config.yaml
head_dim: 128
norm_eps: 1e-05
init_std_qkv: 0.0171
beta1: 0.93
lr_head: 0.00543
MLP neurons of a small language model. Each row is named by its layer, matrix (gate and up: input weights) and neuron, and shows model dimensions 16-271. Each number is 128 + 32 x the weight over its row's rms, rounded and kept within 0 to 255. Numbers have three digits each. A neuron's up and down rows have the sign that makes its largest values positive.
Before each neuron's rows, "fires on" lists the tokens most often at its 100 highest values on Wikipedia text that the model never trained on.

fires on: " in", " of", " for", " that", " the"
L5.gate1192:148108103101164133121140154160144145154151128116144145102170131120150120086104096125197130101149170068166153134102142183129141117073084109144135107132117104172124108102115130124112146160129134179132078099122133139118157094124113161115146138117142121155093112197152127092095098124118100126067120070133135138125079143159170125125041184121090120099169168144209066093104164147144108124120176118145041182160138140129184136133158154093103139170100155130141144107098144123109123136100169157085179099153124112136134106116150181189176155072104073190132112152088107154076130133104164128162085146149128151162186098163154105107092164168149135136128149136142176175150153116090126192094129103210195145148140136135095160158157135123136180143114153105158102142106087105099106181149104
L5.up1192:145074196193113173128053083078159099151143135144114152088100070114124139120176109117091123096149155166125161144082120085130147144141114088099133111167079138103101179135149163115098059137084105093095132169177130076144080118128160097111126099120193043074153142153223165086120149088170190177092159147101181166133094143165114137098113138115136113090158137171175097160142182154084189141127177185172131167132129137090051088094157148177068112106141101105120180118101099112142090155072163104129115098117103171138177188099125166116081084180131124095145126178070105144085129094143175072125090165078125172117128157138190077146098177103133158137174113111158103092084125120187095159125161137128192088072174103134128144136165144137124123148131124115185142053117145125151167128112139

fires on: " |", "80", " S"
L5.gate84:143132117096133138073100131112123167113132119105107159128153118125098120096128106138104163161096184124149077152146122149109152087114175130104147119136207128118072118121136115145107090198159049149114094113116100074110137095187167155089085196155150182128191085153116121147095135082149107134103082099059133070144149140109069142124122054163128119109065164086123190146101104151155124138100116108160168090185158129060127139136116129116115141030116176087106113081061126103204172163129095090113103154098126106140085062114098122113125144090115107131170123150097096147183137155127133137090116136096158133161179074104106093149114182102103109124085097104088106128178158186159105103083139147101135111158206078119128074111106146186137111113178084158171052141145155125125139135135170
L5.up84:069096162083088119091061128087089124144097116117171135081154140146094172094103073127154120129141114073098173095143172167126115124155095062116144119103137110127160143057174118094118123123139056110074163173176116122115090145132134131166120150142148156073246131184131109121097163127121153123136155082079193119170125185085108128177131064098100138097079073093166062113107097080129093121116104159144175145141125173127144105149123101182116118085163130135149169205088172125110078120072076093120073109184153090114104169124125128143091167164163150132148093146106169079190089167091125096110145167187126131178198128130078129104164180103113189117107117132102147133138135171130096113123081098120132132096095122076130183150127136204111092105146157112086091093123175114143088171166187

fires on: " his", " her"
L2.gate921:122108095204098118113120136169152114156166153092127151130147141101119106135148153099187139165137169091127103172127129134079108151148139112119090094145189149067083174164158129151133152146124128124128100090090176067159134072135079147171137176113091091046140122175152167082163111101133110100127157153114138133144090122138141156120117133144108135153129138125148150110099134127138109160129199136106131158177129133143100152116145119137146150103133118209082118171153108066156194177084161106157138160148119120126134086142152127137081115123192129108143100150108155113149135148097141154151148083110157173129115165089073139156114161038156129113084092099150164095174144125100191125137146112138146120182104129116104142142109096153075102098142149130113137114225124143113090112031125
L2.up921:144170180102142115085060163140084164180111092108125091157085106149162178138131105112189186151132146163117056125144089071111156083105095107103149128117188128127142130174119141097108125084053149187195140100150125123146109108103126130082154168158098180133174060095148117127111159136149109110136134101164206088089135117135121087101137122131164030126094067180129149126092158134125131105144145186086150138146093149122150131095122127140087087107119160145129152073141174168133183110129100103116173127155150125176086146130142121075084109154128110165113111078155170106158106145126111126102117179127175066105126120175080131103084144124178191123098147143150170156116097116092185111156115123130103116117080213178113127199107129073132151106106176086120076119121159199115111124134096

fires on: " was", " would", " were", " is", " are", " could"
L5.gate591:133161094081152095135091090097109089155093143138163131087146136148098119112105105182157152126146150061171130132142099138150043102096163097093186066148105159131134079167124162109118098136167173147207118117112088162126118133201034176146131144139120107114102112097129134083107085129093191141113167081081091141141152115135128073174160114122188135129067122147122123129140159124149153136104110132199120143140031130133127122124127171156150132203125105088139136133181119099143129176167188123141208156105140080108118186097172149170172150170121092091124165220192138154103061095133130149108154128075147158158080083130047167145124149104142164086154102136203111056143147132144102114078134139161156162148125129138161065167106127140158120138122069108097155140126163119053113136057124
L5.up591:149145118109167154156088138156205124127118127098163195116143172131139144167150132147138096142124153146145095126149165148102118119154134145099096120134142108106168102101116089175078124145094169153191137157144111141197140109040157033115165129147118168143120139100091150173162101136092155128139156110137135156156121162079123172170167111100114158106138096138051164132123109126118092144150148095106182116130095106131100106136147135131103189201113142194134124150150074180136130136081089166136132162117117179189123155135145157182079116106132168166067125155088142122140149175160160148148115170109071112131129124121120154137122163138120108180103100047078144067161122099049141188082090124125141118164124103092141165166037104120142144172127173148098184069129070130114124163157176

fires on: " one", " One", " each", " any"
L5.gate1083:107148095115147171151141198141133137104140115182127149154103161157165104137101125070134135148156066093178108130062118118122160084203076146134114106099142147152140195131133152088093136157060200130156130175072114111114145153108078139192186112123139109154143122114069175122087149109100143131109058082208141162180067115159154128146128140111102096049096119165149109124130142123099143123150141143110130187127157177149137094215075093128132154168078144084164133103098112116120096145166154091092085153121095124137210175118150067139123082125119134217131118121087113128077135071104129162107069180129137099121129100092153101156106128129086116127153110124163176119167132152098077092151198095144146079134129081148104092143100091152068085124117138116171158145138108142106137150147156
L5.up1083:139108119173113170113162186148037120094085120152107134133155135151112132126163103126177117093121154178139066087134163178155172171174154107087128119080155096128126128137170152137131121149166100089134130127168164160139122087089134152092121103089099128143118075151093163160172075113109129129138144153144109170128088135073099067096092126090131166113131197109120115088156121140141178098099084165145135145074075119195091103149099145152094209161086128113111129185130127065091119150125110111156126122147078092118100113136141162140102093139075149142078104175059099134134076129068082164140079077085175134099157122104179183108187098189127124098169126066142112099167105107085135178110180116111113104154139124100094082111135146099169066112150062104153083098176101080124115141079161

fires on: " |"
L5.gate394:159188147058122117103137094111123095156092095108136144155107096121163090125102050105053124124087173140132079164102153135063135147092111142084124114181113157073139159157122062150159104180122202141136160110060076107114107132141111165134151109131157110142097099135081117076123116109126105139120114135140083126140131089145144159122137119116056148150169149134141092134113123139139119153125102142178128156134113118111083152116126110136120111098128169062110133096142119159133122080146134085134104108162135104114119133117104193155087164168228135143119154175134161173158122209178077151121038139097112115154137131125119100128105137119139169154097089203087128096159056063084179164049128110166108155158076161137092205155084085169097114102111123118139108120151096099166081144169146
L5.up394:134092140124115165135170093170096123086161171131119124031106077133118094094195103140150182121115185097131167134140136110120134096160131093112182028087154161145100158126141175154117123112145095157156118092107191110136176153096137142155143130111056137129146118116145100133140137103152028182142140144128151117168088117095107033162078075106141078190089149106110164143134108146187156155108162086145107122135166110179071110110113084096139114124163148120151097124130154108135074123144201133132152141162168146119098144177122147104101117064116111129098125142141074127102110065073087142123116126146154151149098144186177155104107100106085144108103143125132066122115184147145140148140128158104152133130165120084128136145087110064142132120144132103174102095149087131103129098130102

fires on: " =", "\n", "idae", " ==", " House"
L5.gate1331:107101196091121160093097157079125114183101100136122134148151166091188129144097098129165106132103098213083134107136136149132093148128113135129114143102068171168121108144113166130159150089122103156079109108104122140119122139099179161149149137118132185071099105162149130151197184135164151129175133060085148155171138088125101115131114126174141118098103121095138136096086092160164136137128122131148126092122144181165138102103153207092078077160147141057179136189123067144125064195108175206130168096087136058101107138127095136126118098107144122100125162103165119091122163126171142104172120111169122141114141137142120090154063105119145141117151151143102077151091116143101138080132144168111123143081165164153100116144077142110124098051132138117097137138154097125128155116142103
L5.up1331:180086080098103119149132152143160185162112101140136113138128130090095110117177150136146130197139184121145074104139110134119176091137149092151129190118122113112117073098128097100154155101078139131101175103155113105092124113140138177073146160081137124197090133071076119091151085103217100102108144111100122135128149122156148132124147111199137122107135129161156153073098128161079168131134123161115093167133121157153112178129104118122109073151135127135160100114127121105067152121106099149188197155192130174164147104132192097161045125139117049072145150146150095150050104121125094156174138116153084119127138095164164157049148129147166161157132075086124156095148137144141111064114126178151155175126123122072162179130178155132157156115103102148142198117149139197092061146148136

fires on: "|"
L5.gate708:112185129141122149093077122101154144051143099112132082177152161134140077142122100124136133123098180123087131096136127096087104106167127126086132159152134168084144056118184145182154118106150152103119144139112110154196160127123076094115127115122129100166086093077103140069111090166101125162082185113163114134128107120170145143143145084127184108141085177144132084115201155075127103119152128145124165133131140113115128148130085105142160103104088112102102129107104094141132106139129117185136157153164128108092146139100112138083164126076150085141114106056156066180151067106073153118168123162155115159068134176147119110092125048156190096162124185064166117129144154157169160069153165167159115167133175128113113087127070060125108103138160121093118100114152164115121098188151131
L5.up708:115111104185121089078148098153127113107129159166147097083126151102103123133073054197101125123110140071112055127182103105101142083115126097120161123148091142120169085099120102126129083143153114084144161121139088115171151093058102099114142202096145101152214065110183139136166118181121100091142124038082155091187110155122102173119152134130127081166100148068113148068118093152205087189127134146124128142064123109127127159082099163119144065161121152120107107159110129123132186105127056155057159103151108155091105160146113163099178140126121132139146160143163101153075074092139162132092126154082115136109155094139149162095095124123120123120131129150129113114136131221128112192132159096131197114155082092146135177156162095128105084183142122140125105137187119133188115152122157

fires on: "\n", " |", "|"
L2.gate875:176098085163069120130124150104147209060176127161084150105147104141122117142117095147168085192116120135093072082147117130146101133120108137155098114191140174155145122141124109144075190070077102122100095134104138157139156099150182114170111085071090088091127020118158137164147096134100134087161105140158112083083218128124185170118187113148163189171099148165135115107184066076126099165097109183122108146108143112082125097107149110066097082115146109113124153143130106092232136114126102147151126134121129135125133117118125134153170111100090133163098149119154162151142112074160100098130123098160147061109177081191127132103091139194117139102094087112198141131111169058127110085127128174138133207133129092093217091137093091200104105104120125139168112133143130126125177118144108
L2.up875:173100129180125121054140136117146143094131132144080174142140058136133156159186102116126117098176089183140168110205107131076157100158131133186212107073121168112094152071140088102168084098170128098105098052184113147150114097066128138103167128103131167135131146182124133133081126123146131111155119134083113124160163107137081144118165087125077192148146091117123137122167085102105081094096122173163111173098164083129099156182085144139130074119107081127096066158092148100111147195113097193119188146157132148175056138130087099185076141150092118157070107064115119159134160047108152140117134103168145171117163206111102126093112182129147070133140110097077126098108104106151113124141107135116174103098157143131144178187128090118134166152139127152070074176159186137131141124132189

fires on: " to", " and", " would"
L5.gate614:135125158107132102158139121125175172107127139106176128132161093099133137119161145189136127122118117137118138120141112169175144158112172118163164138135143111098147113107128142096130148133118143100168161164176135076111111146149118130148183117110149152111186127146145092088176124135122130130103103066135108137100105146096081095170145125079143159080099125153136139154071170144184123140103112101124152126148101115159120082052181157097088134127157079107108123110065084151159144138108170124113136164093131155140075174124172185145162139095129096104071053174148206087076166078062154161059091097101104064158140176131150115152174114131143146112176115138148124087183214150098138191093110118077125058149139087143096159102113122164151148120113129130125132089100135168104156171117111
L5.up614:171145167163108105146132177107122103139117141103175176170104121117108127094136131131160086113111086169163130189149162157072128132083149142112107134094089117113112209193190125089169128148188132049118098154164166134134137144178143052167106112151180097125096180065140060109159061162059113100122154117111151147135116159137095189126169140120135137158148085124077050170173126140179119127096099126067162219091161174154111191182116126082108169099139145130128099103146075118155114144139109155113126181147223117115174136120120084142089121185124093139125135119085121094094114121067151134110109128145092069127164108175142172104163101129071080125159080147111085130120144099165116091115082176104094092126154109126128143167120128090133090124172151157123140155129060124131139124158101

fires on: " |", "|", " from", " between"
L5.gate1700:169139143114091133222088084116136114123105153188060165104127124144103080183094081127087139124131125140130160110144095159183156083099117131094140092119163138115099119108149106158127068047150119097068052171172179121150099188173130088108160062166096226159074058077123116126042176130138136060134150083151095134090152119166167095139150168175141137108126140104144126101150118111088126137130170165174094136115152142134122118158106129088196105129124155132087150129123097149163102108068148123104154099151128106137135161091099167045110125123199116131063140112146144164101150119220110162180068166145129073092132128137155147129188121103170148121087172112123125054113147098142155094123129143116135146108123141088112087185116218147100109107126132122122137151125118130149132168144144
L5.up1700:158138181121175209173102132152166116129149136161090110103139126141162144154189159053116092070141162144114152143129092141143132130078176141095130102132096098095142118079146106158159086056126065118112091143140177147138148122144143086081143104162122144131139175113191144155091130124122160212146131143146118138147104134134121087095146133123178104161153156146118134148076084095134105134157134148116176130081163151085101092129075157126147139155119175106144106097161093088115167117150067116121111106169035117179169113086155146144066088060142164156107122168201125142126156125091171193105098139117156105136142103117119082081161103075112106089154157146149119126148169078102145171102133105115159155122104170154175131091100119163087136144105124127126088119137093040190118177097147

fires on: " |", " 0"
L2.gate954:106146127124101139100140075138161116133149173113149146074170095153100069140097175084115162103118180072081146177119132121176135131166156047176159148155121105182181107089149074135102112161116138183102140124069133125136127128144171080117085111143110088169122112165231138122169120121168132125109164142156107173128165137153125064133088121119131161103138154102140136130125073098203084129113183197127087075153154129152047128135087079081114078150071124106108066185100110147108134091138144177129150075153164154160110098115122140138119178163107139123039100127116179144136098170111139116098088094147138134073146116080138126116171130125133096151158166170098155102109159132081187144162160121029132185121151069097146122159074138144167109155162104172122106109113110102088141206122122
L2.up954:125096129062183100120131095110188093155106136138195091169110128146139159117087108166171113100151145104156127171143124127150120147091116123113124148153128166094127068124140083154103082121108132152228132176133123090134091074097108132121133119121122111080090196141186163090072114139167124119191097139123141175139142103030078095095134099118094111135093168137039106112179104093118131096141100183104159094120117134132068109194169090114111114098142130139179094127107108056123170140077184090101193128130109125139146112101147105102119136094078140104114110135105134116116164161103140113095169133063145143108161093076162168113109124116105132120164079154120155130196163117113089098165105141182163084165155083160182120106081056059124099124125141174078091105185202172144125108138122

fires on: " of", " |", " by", " to", " at"
L5.gate445:121144119180136194177113140132166121110134118129074196111103167086146128160186116194162138096137108190082140113160114157133102144127135091148156128220143112112121116098163090109188087124136115143152124135138154106155156110125146098144116101126158127118059108160179180111124132118109115098095092143117122138140081092125106147167098131187156163121156104098099115103124066102130054115150144131109121113117131133113158166119157179063169193045122095125102117078173124133190123130127120113160099086194173170120175099102151144095108147120152124154101131162153170157098143178156129138108121119098118132150082084221120151159109097122146179102047125094151157143142143112135141111142168105062181076136131118121213116164097119168116092118149091107079070087185148140166048093117147
L5.up445:132181097140159173163171080095173159151150113169131098186130113111104186139175131136148086035090130121130134188105210134157164108090109124128175145154095148110092114138115094149181110178151104077109189105158170129084088130145145063101151117180114106121158116186151131110071165200171088117143137100156136075193130175151141111177117157074137122116138171104139097133179137148111198129181090105134118106116133126112101130095130164118142112184049176106195118061114125115162140125109126127131127087118093125166103101130119119056088116175153137127131180132146161116087128146151177177112126084147165154123203098145151116104127105161138119141138121085109155114168182138148165094077130102163128133148078098123128114088115146095088153137105074159163111115075114139158076190124174

fires on: " |", "\n", " 22", " +", " 1:00"
L5.gate692:097198176093082142131039168131065190181095137112097165151117168130181121112112180144135141148153135138109132159123176180118094109121122189126094098114062231110127142140164147121188116099105124131059106140119159099131126178137104115116114218103112116105101136126154166190153077118099151114087137100071097128150176148107114114085096147060138098104113167119126081130197096160133137140116071101125083151129167128139102100075122116079153110133067146103167161113150119115136158158131112144132109163102137142179124138132126129088100132094099091117128107121104130059109133152157103112116141097092123136157156081130154121136136110094153094112128053166109150128101086065098115110128096087163180099218124103103086123171179104112100150101090082134133098091149162162161123181157100
L5.up692:117154187112155130135091153149070122124167141086140217109103159145158157098142111119141077167116122147182142179136114115109124178119091156145083128061148210108175116175137194114140098141126102126113083086132141170128157144140122123088077123126067171113128086119140159071160082054175102075083157163138092107084117184057102066110120108089122150106167142054142076138115118124122142147071136088133106137168170117092158067132169132153135077165159107142151073134177182166088090121150131076162093116108137135101133132074129123152081141103155053109129160113104176150111196097124120124108103135144125082153110179148137106137131146177170129125126148127112115181180147159127104136129124114162107083097045150158155023120145138107147166115123125099146138066125150111100141166185111

fires on: " |", " the", "\n", " of", " and", "|"
L5.gate522:151074135152067115149092131066189154162091096119108132148112099160138119068048183194148124122168152168123118140153108138163128121158103098168170125158144162035084090122181141130149069108166081078126144140152078113153163192140086115103172128143145111080166201169127104140124096104127099116174169158197153099081121173112121094158061169136207135071166140112150123137141121154172131160148101121099089173113151131064124152111143125032141133185069167126102079121096135151212123132128177132123115086080112084067121131116129156162139094066114132122089134147107052116146071151099105140166086117233131107090096074068085127111086119067151143156028144138151100062103141112117086212110156141130111121113130185147098132107137140129129149105076112122123127150164081109130148107113129
L5.up522:196164126107163081140139158129187129184169064131127081159116121153101168096155145090078177169158104179178080152087159120108114130202105186170177093138172103154067113152101104143115133136141139117125218086137131148190123127115146101126130148081142099124125201085066110099077174157117084133086059107113090077175129100165163031113145148101166159147132123173087177148127144130144161149193236151101097150120198100070094099128119165155104088077097121149145072144101106096116156128090099165133151189186158094107119192137122150089195150138100118137148155157133126122081152080077155138147145117109083057153109156114076114131087095145146148143092152130125136107147137117154120128122171106206132083112106102124121150190141151102102085137138181089143127131133135133150140138194111

fires on: " to", " would", " in", " will", " was", " be"
L5.gate1201:128153121112167126116108181168159170173088074129144145090142104196162151181121136118124138135147099136149123145202074139099120078157170123206135160148129088116147164155156158123092160157086195160131149187179105150154152148166088135149173135115127135107103175130108161083124099118127142180121164107115074147093112113143143109127122026152163171143110199117114142112131195109166112181098096121128109135169105082105074135106073123136102104147158153125114090063092112176142075125116127130153152150114139154130060130079130121115182138143149094087124150107159097133149085152139143146124164149083117105062106149114095137121114142149191121084131165124144179053163143119096138143132125132113150097161126115187182137113138115178180148129148136157109154108088140087075049144130085
L5.up1201:095156162093144154154102149136060167113103143103096083109113193103123126171188137123142064146120074115175126170163173172165138124094138133149132156170082121123152157159125124168112103142123152119092131179175111149095103086187040143110111130109156070141051157152098135080052091138150149124111113125117091174062130161117109135170135165143192145141159065107102210154100132101178127183153138133136118171122067138108123096097121159137145133139140116174172151136097083130099089100094135080118177207126126086139125148141124109156148141115120107133108186089098112198160108128169087099117147148151187205168095137117105196120139104150116059128091093189103123129145146134148128164167110138162204118139140145138127147194121065113121101166100145070113135148149158102084119147136144

fires on: " |", "|", "-"
L5.gate1590:049178099132159138189131149160114161136063135204121114145148146090086078255135133119151107153161124178146088120137175141104116097096131187124102146160124091138108192111123136123108134054167144123126100119093075126174170168154151107182167133131151113100149137106140124168153087151107127164177114136130145172142087146172112144135063139127142090121083157119167135116122118101089082200141082135094115119146160108092111129133063138092094138196044094135068120179128145116156113170171122135138141127132108172141103112168151156135148163171111136176126113082171132096099114105129123103095105137094117078112104100138124079057075120128118094183093190127087108079078192151086164059116137109076092116180081086189087105185094097131139107136106097130156149131139145080089048170203138
L5.up1590:109065128166148135140137106109123091132124108117099108166091101155112129158092153134158126100135184107102175120102138123124062140168140114104081115134195085162098133112117133120073141068154131125157144100111096123149089132164130139062130184099136181121084186122166150158121109137148093153125060129167109195088071147145160162096084148123139119103084147146070174085106093127073118145185121189085090144170139192193111111149123110083148135109194164106079073076138042097144062175109134163156175085160109131146105134138120166097138100158114069183105084107172163073107103128149172152136137110138124145115088139100148181101155144116156147136068152160085109128088135119103176150155094074091110105140138113176071146145083059088125116132111118106167111131099169113149116222106059

fires on: " =", "==", "\n"
L5.gate800:108110107110107189123079164157085085118158087086152117121126102091124138136111036113095057153139172112150140100151123124149150141100138156103058190171113161157111144175126166164134064162107087085084157075133160137156089104072150109137128164118086109094068143167113120098153139130129152145116149139097137161067124143104135128156086117115131143175113078097098080161063182121103093136069170073075117160102115114145087142144094152135099077142031116143169146130169120207106154145142171109153149091119100134063165117108028159132159120099166103130102146153074133050121139134132202115156146193152122181076124061100125169144112127151151118186144108144203130077088121147131091094069106148118163070097143117042114097120067179173104126101150152149110206103090119124070118122102078
L5.up800:156203156186156172138099110104126111155201122132161169157126120111133149170183118135094153130092157074137141097091163150118151065138174162143098180132088120136120105140088145143125070135094082120054094110096162114148141149167123075127138143114134162106122124156080119123182155111131163119112151082146120196098176156167126144175158138153113112134067053113100093070098088075137175096084125106126137076172080126050066111098128147176126116123088139148174121132174105144103116173166154164186107124058136127096097101019139156158118168063152086083139124130117097113120152183124096106136084202132106097099111111099139167054143143170150104089113116117133158079129135160103158120126139141108130082157116142091115127154116187148151110132182154154140226211091123177072151170172121

fires on: " |", "|"
L2.gate754:189095095100107129124107117159095140091126150173120081140116105132187128116053109166178118091156182110154158114150187127135151120112155086126148153107176090122136101160115123161131165080148123124142131149150174154072164221183153168131114115199094126132135111129162110170149068098135135142075176143117110116121134098135127158116107157121091139101128141144131193117114158096141119103159131133051074103140177159093106102128113091077141179141140133135146091149087150143115106142123157212148175203111107124057175144127143108188108129158139087123136123097191126135146124120128152171139137149080117146135109127125103176132125119164098097137106107122125093111122101140155158111071042157135136167154115159109110162159107152140134101116092069120096165157145102159129115116117153
L2.up754:134152108126138148127132123144171120094128167124140134112137116139108110124116141074133128146102142189205075113144161123156062094176132109170137144123111163107163133100099106137146092123142124147153154174128083152092092159153111115116155098131166114061178154063096130040099111149172046125077128225126174077198149138123128111091106118105121118126154078079134126098140093119132102113136091194126114111078117144105125126107099125160088071141166091184086184150069123152233123126112096209138123143118195093088152151111144139129136084136119149167115122128091100095144156156156137074194138169060098127107093107141113068121094106120092139156133129074120147108112127141144115124156149148155123157156166131144160130126080152061108097163140097097123046118166126109155114180127119

fires on: " |", ";"
L2.gate272:076102067127108132146098113142137152167105163091178194056154127107100112118116103120112167160142103043160186177130157097128134102127108040077151157168171102105189114141124089112084099124143160102132110131173141117111160136141116094140164101123103113126074109138149166110098104072157116065128206120125083129121130137108083086137116147154116104125088153178134122142128122115126141150115110171074131099161133167159106090177149167087158159107082172156112121115111108155105080194130143167085135113161148131219126102079127127166096132123090142149146087056145156099082138182100109111105121162155084054097153081190138143113112157107209072168127150117137064119086113127107130149145097128083156111114185125115142102117054114149178115088102087134130135128140139131141177182117135
L2.up272:196135129125101107113132141146098113108130136134104144136120140132119168085096107180159149097137121130134098133169165158080092179156107132124118149146111082175165165134159106125141092132137141119171099132122097081065068119174163141157162134153062108085137186069196069111109124157120090118152153159135127119122110123167105107107080142072154101122167171101095101097123061142143095096085043149089084080095178173115085117134125082140129078126138119124172112080135083092122160172103123167151146177163139109100092082107188159108078127093142120105034132180142126092175080162127154137158082161110118123165075168157111159196183137092162148098080172138111165104122131115143122150120169143143111115160112101095151173102077124116098095112097145127113065106114165136141130155097122

fires on: " to", " team"
L5.gate1794:116165150125115078092120213084137187133088145094151170086157130153138095095169183160138105101132226147122139164152135158130120119079109170098119134105158141087103085146102150116119148165087207117115086157121134182109063078103121158087115138145161095133110123114096142110124144152118125157150134132234130164139157184052145139150164085089202134077079122064113115146111147094105150145157091109089152170155181159170234071099098158048074136122129094168165157160089111170115108097121116095093225170131106068147086125123189141146100173154143140157148131159106143070130166166121160103137110159138151101147071070064102094139134142199167138098120117167148126115161144147097135169091136147099147124127182177168168124097172110113162165126133151030102073147162165117080121160079138
L5.up1794:120170147122084093094136192103100144128100117148165148141127117174168117092066229118137124174137172110117124082150133156131131116093150167159116159135160149119177200176101173154174157157084156109116065183108100160132089090117091108079047152134111102112085148125093129096156115117117121166116163101143189123097142093178164151127105189120155093103085089109082123131171102168132202109114097122178088103121122126099165110122141135093106167134122115135124129171124038153140080100145149140097162146090104119125113170168142059128108122168068090099106132084080114082129092143102108216105113125142163086118145124109156144129143134113134161103098079166149134082110128134118120114187148151089099105097115104130135119097140076139128215110137189085131141095127110141102092145109130

fires on: " |", " 36", "|"
L5.gate1645:167120118174148148187177155159117203125127071161112116164092188145121121184119151156100168101127177197114133141105106108047115155164125164115157207098126169164103111126132167107181137152104153150058102144107101078128187144156133177150111136127207110167107137149064139171102105125124095149153082117227139165156104078141113140150097120129115125135085102140094139163094069137141094135199156186129128125095157184112114162135112181104137085120090134127142232135145090082135168097110143111113136148123176185121143152095136104159128108086150123163173142080134148132137113150166132152135123160067171121128148098134134136116132209120143097156096143193111120113155093151137147145115102151135132103125160122119121151083116123089183093121157152063108166151124148148121070169201170
L5.up1645:093152117110139118157090123100080120102161173125118116059128128122113075105175083126166100122112097160118087120162165077177122115109164178140117099166125133161162080115150162095132201103077109130104084113123138121072144106152185123153094177166105080144168059154210089122137137149173130148120065122158203050104124170089097110153089098142116123146142143116131118080151198152107164135109110127108169161154117129139139148094135098108169101157186120113140142127170141167108148133097146094142157141103219079132115122142091136156049137157144083139172119101070155143150115110066139101114169128127135110127121135158129144097200204151116117155131094080050112149112151121109206082071112149162189138127085077097107132125110192083123146057150087190090084109083134095100100152161101

fires on: " and", "|", " |", " it", " the", ";"
L5.gate1523:124135158111168123036149108138151158080108182085071141159074123115144118135110109089138073121074152118108111134170136156122133134137121130120109174154124101133100169064177143117132155158141116158130072103093052150145166153114132124151148115090091137061120164122127090135093144155105102151144121089102185137156123126188139115129189093192095144116170161159140209095161177130130049157097140073126055152134136157116160127155150124154173142161130102104091131138085098115125056065168115164160149105153124156163107150106105173115078163110181130118120080090095128095140189083145101185159139142096094140138136056166111133087173155183146113190181151105126093070125184118180057170146083147103169158132101120124167144118177120152120128156181176140086115162094113140140052180090120
L5.up1523:177123109125133169155122152104163130090147107135092141153118144053132120159119167180084142122051132133089164106235074113127093092150137115138101088098065124147207169118157136123130148158129065104157189090167006141161106109145135176085134119158091130142100129158147159097133117132128085193085083104083141117145130142162084124110058159142140154095108127104180101138105150140176200205081218087123180121115163069134116172125068189169126130124152110102119159128144146113108141148133095177096145136190158129191121129079138137142100080137194160128160214076167152082098106077049157148142093113150117110134154110220113093156136119107112116121121107124097076141174089148165117163164148133111098111128098105115109128134147183081162128140126096161156151113128160094107144117102157

fires on: " and", ",", ";", "ate"
L2.gate349:119094126093103158156131119116139154108116137117133147135133144179107137165187111123127153117170112151100157232103155060145161084187099139154164104138133069106135078104146132183123062113084122078137036170138107114114209131125102099173063116157129132113138154129153144050103134064113101125137171169054154180137163174149116081122144124130146067086108111100195110193153111108137107045098110148099112130167160083073074104122137109077094110127128087176136128071111171094155100150128130090166108093138094123116114103097097099111139133097146107092122103148137097167147120084157102117215122122133096099164185116152097124102123114143213149182082155134097101126129076104129158155201107186165098110131135112057148194159108088141162112143131041110140130112154112119057150065157117
L2.up349:113128102146129129105134118129149122109102110127138115150127129157157166078114119108139105123193104153134123122080161129140084089155112142186094097160143142133072120092173162054122168117160121154175165123134181115143145134105141155155105092158136137136110144121119145161146097117115086128178097156164126129162059141147130122106128130124113060136172180109151141092111154162199098088137169134047145080126093140144066090217169121105199122095122134130149128147128102144086213164138174122136155179106193142117058132137149074096151095109094074159093114129108071094183052130098160166080095122138136151127071121103163140176181177150117145115137076139147080128126097077210077120042151105132132109102139196136155104122129088089084140127094144214120140116113119139110117118144108

fires on: " the", " at", " his", " her", " college", " Capital"
L2.gate26:095090126140146128129070134194114089106135168170177107130149136062186102118143132131089098136164209153131111184187113138103155100178095111122089098135174195076136127127156127108076113143139186146117090154086144118150205152178130096115091172127151111128136080127146155092153142100118128107167081104085152216143153102150190116131170115128184138083171188127164093134080103137143106117121149145128093141086083174075133159114134078179119106140100166153147076120164063089131127187136173115103127100114104118097151089109147123152116092141079151091124114110138176088108174134137139132154161135177158103133120113103091143130123173108169174146095127193138155130142121092168143154139085089083150036109136097143072077134121137110129157125112125095110118111148143125120130128160076
L2.up26:102152106146149139136131113188090120171117161111213193123131189143186162131117154153121110137116107133139114085179108071130124132181201106077178143129152203156084086143140104109073150080125130136166189170125142135197118077082089161181107106099104108133128117093163073106132106092098094085083130144131119069057120133165141113082167118150134084048178149175180087148097191113115211086170101146131103106170102152062079139173093099165103113118144101124094111120167096133095102090153101131117093134158124119119130104140176074112120176118140118111113104117127122140115177123096124121143126086154113157146088187139102128115100118143081133119119133172105162178096105139161124109141125101160134162165143145107154140181114144135075122170107119162049107121136077110064178120052141